MLP neurons of a small language model. Each row is named by its layer, matrix (down: output weights) and neuron, and shows model dimensions 336-431. Each number is 128 + 24 x the weight over its row's rms, rounded and kept within 0 to 255.
Before each neuron's rows, "fires before" lists the tokens most often just after its 100 highest values on Wikipedia text that the model never trained on.

fires before: "of ", "in ", "and "
L4.down276 [116 163 107 134 154 186  90 126 151 140 115 121  90  91 162 149 111 123 137 123 119 123 122  95 105 127 127 147 128  96 162 106 128 154 154 109 115 130 149 101 164 171  94 103 132 104 172 112 107 150 130 113  97 127 156 110 162  98  73  73 123 149 109 160 135 115 135 157  92 112 180  83 128 104 154 173 163 126 150 133 153 131 118 125 142 129 119 137 164 135 152 102  94 146 135 103]

fires before: "er ", "er", "ers ", "ing ", "s ", "ue"
L11.down830 [103 112 138 119 116  92 137 108 180 138 113 126 141  98 149 159 159 145 115 120 126 121 153 123 111  78 149 133 138 138 159 107  96 144 101  67 151 132 108 134 158  98 116  63  91  99 138  99 140 115 136 118 146 123 138 119 133 167 123 128 155 143 145 135 120 148 101 128 123 144 167 122 143 149 142 115 147 136 167 140 137 148 143 168 154 126  92 115 124 106 127 152  92 122 108 136]

fires before: "| ", "1", "|", "3", " "
L4.down537 [119 136  94 124 105 107 150 102 125 103 122 116 113 118 135 136 130 125 163 120 156 150 155 114 129 129 161 102 132  92 181 143 102 106 111 126 157 129 131 115 140 151  58 190  86 149 137 106 117 148 116 144  85 112 150 130 134  77  69 127 107  99 140  92 116 170 154  96 106  77 112 139 141 124 146 139 117 117 134 146 123 132 162 154 129 161  83 120 133 121 101 163 110 149 139 120]

fires before: "- ", "| "
L4.down1654 [180 148 122 117 105 135 151 155 145 141 137 134 111 140 138 155 136 139  83 171 185 133 138 110  87  83 112 168 146 134 146 178 119 129 121 129 111 101 145 149 157 103 129 114 123 123 165 127  88 117 150 102  89  86  76 121 162 105 143 108 140 122 144 121 156 122 143 106 148 114 148 124 141 132 124 114 119 155 110 135 112 100 121 134 128 122 148 167 144  89 111 104 151 109 132 119]

fires before: "of ", "and ", "is "
L8.down1448 [139 129 120 103 140 113 113 140 138 131  55 103 135  99 179 115  80 149  95  72 107 144 100 129 125 152  89 122 162 175  94 135 136 100 181 143 140 139 131 114 144 158 114 119 117  76 119 103  86 150 157 124 205 138 132 123 137 109 139 108 162 105 105 173  70 142 114 111  78 132 152 119 128 111 109  94 137 112 145 116 134 105 135 114 142 149 115 131 112  84 129 128 147 101 146 156]

fires before: "| ", "is ", "was ", "te "
L4.down651 [ 85 111 138 125 153 123 148 100 123 180  95 124 137 102 157 155 174  67 172 137 117  90 139 145 148 131  97 154 159  87 140  84 138 132 169 111 127 154 128 145 121 127 113 140 142 143 149 140 162 166 151 151 163 102 100 109 121 140 145 140 100 102  84 132 138 119 119 134 124  96 116  94  95 155 118 119 119 151  97 169 162 118 113 161 108 147 112 134 131 136  96 154 138 147 125 105]

fires before: "| ", "en ", "ile "
L8.down441 [127 110 155 117 123 123 124 122  98 132 122 133 137 114 139 162  88 150 108 114 102 181 207 142 108 123 139 135 142 109 132 115 114 144 144 111 140 127 160 117 113 106  79 149 122 111 102 158 140 135 107 125 117 127 127  94 110 127  77 107 148 142 107  76 159 141 110 139 148 113 160  95  76 136 139 117 128 118 106 156 132 122 110 154 150 136  98 146 141 122 139 132 128 139 172 147]

fires before: "|", "| ", "at", "ob", "ed "
L4.down1655 [121 136 145 141 156 111 132 109 142 120 119 190 121 122 118 106 127 140 151 155 124 175 174 126 160 164 113 145 160 136 133 112 122 113  85 140 137 125 138 126  82  98 162 105  81 140 148 107 130 140 144 137 132 112 177 151 156 154 115 126  83 107 110 126  96 141 168 178 139 117 115 142  85 129 123 163 142 125 116 132 124 147 165 189 175  97 113 108 128 115  63 134 158 138  87 141]

fires before: "to ", "in ", "as ", "on ", "at "
L4.down300 [119 145  99  94 117 130 207 143 163 149 128 126 123 147 132 138 141  88 132 138 114 173 119 143 143 133 117 149 172 127 121 114 123 149 160 149 116 137 156 136 163 128 117  89 119 112 141 150 107 135 111 119 116 150 125 158  84  78 116 135 108 104 119 125 133 119 161 147 104 115 173  95 136 142 124 171 109 146 112 147 114 126 101 127 145 122 111  97 116 129 108 110 105 104 135 129]

fires before: "| "
L4.down1629 [150 109 112 106 138 110 103  92 119 123 138 155 104  99 164 120 149 106 105 104 135 135 141  84 109 131 129 101 117 134 173 144 168 117 139 130 114 140 131 133 106  93 113 104 129 118 119 113 143 112 126  95 117 186 117 142 120 147 129 116 162 118 162 133 139  67 128 162 118 125 175 112 153 148 140 119 151 116 127 124 118 153  93 149 143 130 120 160  92 126 129 129 177 162 135 134]

fires before: "| ", ")", "); ", "/ ", "West"
L4.down1454 [123 121 161 117 136 176 157 112 157 155 136 124 118 148 144  99 110 125 137 123  89 150 108 155 138  96 101 144 157 155 143 120 174 128 135  96 135 157 126 110  88  91 151 125 103 110 114 135 123  85  83 147 135 123 142  99 101 139 143 168 159 154 144 119 112 110 130 106 128 101 133 126 157  95 151 149 115 162 118 132 106 128 135 142 119 122 147 102 133 129 148 143 181 106 126 103]

fires before: "to ", "the ", "that ", "and ", "by "
L4.down327 [145 118 144 119  95 113 117 115 123 105 115 142 107 113 126 111 100 105 168 122 129 160  98 191 127 150 135 103  95 121 148 153 153 132  97 138 127  80 135 137  93 118  98 161 145 131 135  70 147 127 135 137 168 101 104 100 108 129 124 115 137 172 120 103 119 161 136 139 173 142 117 102 144 121 105 149 134 143 118 138 156 132  96 178 125 132 132 115 122 112 138 119 149 120 100 152]

fires before: "| ", "e ", "|", " "
L8.down1303 [107 134 140 106  92  97 179 117 151 115  79 144 126 101 120 119  40 125 109 129 125 178 146 137 106 149 115 109 122 161 115 127  85 146  99 131 135 160 147 113 159 139 102 114  99 131 152  84 157 136 139 146 123  58 130 119 122 160 169 159 146 116 164 112  95 122 150 197 109 167 114 115 132 111 140 113 148 131 127 107  73  89 146 108 138 115 138 142  87 147 102 180 131 119 142 131]

fires before: ", ", "s ", ". ", "b", "ble ", " "
L4.down832 [184 159 100 137 134 124 114 142 119 159 148  43 139 113 147 104 128 139 145 141 115 101 108  97 145 103 116  83 124 154 159 142 124 144 118 148 140 114  90 126 105 128 162 116 145 138 113 128  77  70 148 115 144 129 149 122 116 113 144 143 145 140 164  88  99 133 123  95 177 128  58 179 153 100 112 122  96 117 122 141 125 100 146 144 146  94 106 147 121 106 171 111 123 166  92 123]

fires before: "2", "0", "0 ", "1 ", "2 ", "8"
L8.down717 [150 107  72 125 105 133 123 121 105 131 130  78 134 148 106 139  84 144 126 167 128 107 109 137  83 129 171 109 164 134  87 153 114 148 141  88 144 115 120 157 119  93  99 103 148 162 161 126 145 198 132 128 136 146 123 159  85 101 105  89 148 121 106 168 109 155 147 156 122 139 154 174 163  98 125 137 103 117 181 128 115 122 157 139 114 173 130 114 129 105  94 147 114 118 116 135]

fires before: "\n", "\n\n"
L4.down1083 [179 110 119 134 131 136 128 123 161 124 133 123 125 101 178 107 122 151 146  91  86 111 118  89  83 102  86 136 150 141 138 165 178 109 130 139 127 162 136 170 147 104 147 136 102 157 123 154 117 104 135 150 151 121  83 126 107 142 107 108  91 141 112  65 129 156 153 125 160 101 123 182 152 137 109 103 112 133 113 141 138 134 171 127 141 102 140 118 130 178 107  95 117 129 128 136]

fires before: ", ", ". ", "; ", " ", ".", "s "
L11.down1214 [101  77 167 123  89 145 140 147  83  98 119 122 100 134 126 131 139 100 131 151 106  61 139 142 153 165 159 141 145  67 151 156 149 109 118 132 127 149 117 180 129 140 107 139 113 114 158  88 124 110 161 118 102  96 135  95 127 127 115  88 119  83 113 140 134 122 104 129 177 147 113 172 102 130 122 112 117 135 150 124 127  96 139 122 127 164 102 133 157  79 166 139 179 127 113 175]

fires before: "\n", "ology ", "ology", "ical "
L4.down444 [148  77 128 114 144 105 127 113 129 102 127  82 119 152 129 109 147 126  87  77 146  79 134 165 155 138 136 109 132 142  99 171 120 102 157 119 142 135  91 142 123 102 137 139 131 154 138  86 133  82 115 141 105 144 114 166 117 143 140 128 154 122 116 122 128 113 118 121 149  91 126 126 110 129 116 152 159 145 113 129 109 104  84 115  50 152 141  80  92 122 129 140 187  74 157 115]

fires before: "\n", "the ", "or ", "\n\n", "als "
L4.down345 [149 122 100 120 144 134 138 157 122 134 122 118 122 127 135 100 115  96  84 160 155 119 130 121 107 136 108 103 161 137 104 109 108 151 125  87 131 116 128 119 120 126 136  96 128 154 109 138 127  80 157 129 132 126 105 135  80 126 150 130  97 144 136 108 144 129 130 150 107 155 136 153 128 171 121 100 150 169 154  81 126 108 128 137 110 158 121 122  89 157 176 106 138 146 101 128]

fires before: "9 ", "8", "8 ", "7 ", "7", "9"
L11.down1377 [ 89 144 139 160 140 113 129 132 149 107 140 109 109 122 144 140 144 117 133 154 111 121 125 114 151 105 106  70 119 154 108 124 149 109 133 130 148 133  99 172 116 130  88 113 131 107 160 135 120 146 117 129 171 121 117 139 142 155 111 134 139 147 128 151 140 138 126 110 134 105 140  96 139 136 154 157 100 110 108 141 150 113 128 126 182 119 134 109 143 100 160 107 127 140 142 155]

fires before: "s "
L11.down1066 [165  74  85 138 148 173 135 145 162 143 113 130 117 143 136 123 119 113 126 136 110  75 141 177 142 120 126 157 176 113 159 150 103 173 132  82  66 128 146 152 136 124 153 122 129  65 129  95 137 133 129 117 146 145 123 141 117 130 120  69 140 149 126 133  88 129 119 118 112 126 134 157 124 148 120  76 155 132 157 122 116 110 114 127 101 106 135 145 108 145 154 162 149 106 136  96]

fires before: "| ", "– ", "|", "of "
L4.down909 [137 125 110  95 164 110 101 108 137 107  91 104 111 109 113 154 162 136 121 127 145 145 160 156 125 114 158 134 135 127 117 159 139 127 140  96 146 114 144  96 131 100 129 135 146 102 124 115 113 143 134 133 136 103 205 139 164 138 139 117 127 120 167 197 161 136 157 145  85 158 166 136  96 149 169 127 153 146  97 153 122  91 103 112 139 139 129 126  89 118 116 144 142 143 146 103]

fires before: "\n", "\n\n"
L4.down1591 [141 134 149 139  75 130 128 100  96 104 155 108 130 152 130 143 164 120 130  82 198 165 120 117 153 144 132 121 107 129 144 143  84 122 142 119 144 137 125 173 138 122 111 133 127 163 109 142 149 129 144 150 158 117 138 164 129 111 111  94 141 111 115  84 127 120 150 106 142  93 121 140  95 104 111  74  86 115 124 172 130 118 128 139 102 107  97 165 164 114 140 148  88 152 103  93]

fires before: "the ", "of ", "e "
L4.down281 [156 148 154 130 164 158  85 112 143 116 120 114  99 166 148 109 206 122 103 122 119 158 147 159 130 162 151 171 116 115 135 120 113 117 153 129 150 114 119 167 119 155 140 148 115 153 166  94 150 135 136  86 126 100 155  97 127  93 157 114 154 114 126 138 115 129 115 128 141  56 146 107 102 122 132 130  98 118 161 148 155 115  86 119 117 157 105 108 138 100  93 106 130 102 130 125]

fires before: ", ", ". ", "ing ", "ed ", "ed", "es "
L11.down1026 [102 103 129 149 162 173 123 109 115 131 123 176 136 175  89 151 162 124 107 132 141 145 154 115 146  89 110 156 119 136 131  90 121 145 172 130 135  98 108 122  92  77 158 129 131 181 137 154 108 143 116 111 147 144 140 114 110 131 140 144 134 111 144 113 111 156 156 144 114 111 108 124 128 158  85 113 158 140 106 149  89 155 152 114 109 132 201 122 148 125 162 131 137 101 102 170]

fires before: "| ", "(", ".", "|", "s", "or"
L11.down1073 [121 133 127  72 144 112 137 127 161 140 126  74 150 108 139 127  99 100 155 100 117 121 134 120 129  93 135 140 157 115 130 135 162 144 155 164 176  96 136 100  79 143 156 138 122 108 121 122 141 128  98 140 132 140 115 102  83 106 181 171 148 113 116 171  99 139 118 145 115 120 119 191 126 124 110 154 128 161  98 112 121 111 134 151 153 119 141 116 144 154 133 115  96 138 134 124]

fires before: "\n", "\n\n", "| "
L4.down1741 [146 128 134  76 144 109  87 147 105 112  99  73 108 127 154 135 137 137 110 134  92 223 108 172 101 103 158  86 127 171 142 106 169 153 167 107 133 122 114 124 153 127 146  94 110 127 138 112 130 104 119 130 137 155 129 101 138 145 148 132  98 130 166 134 141 140 114 169 121 145 116 107 155 100 116 100 124 142 177  83 129 130 153 118 145 139 138 136 154 120 145 146 140 112 126 148]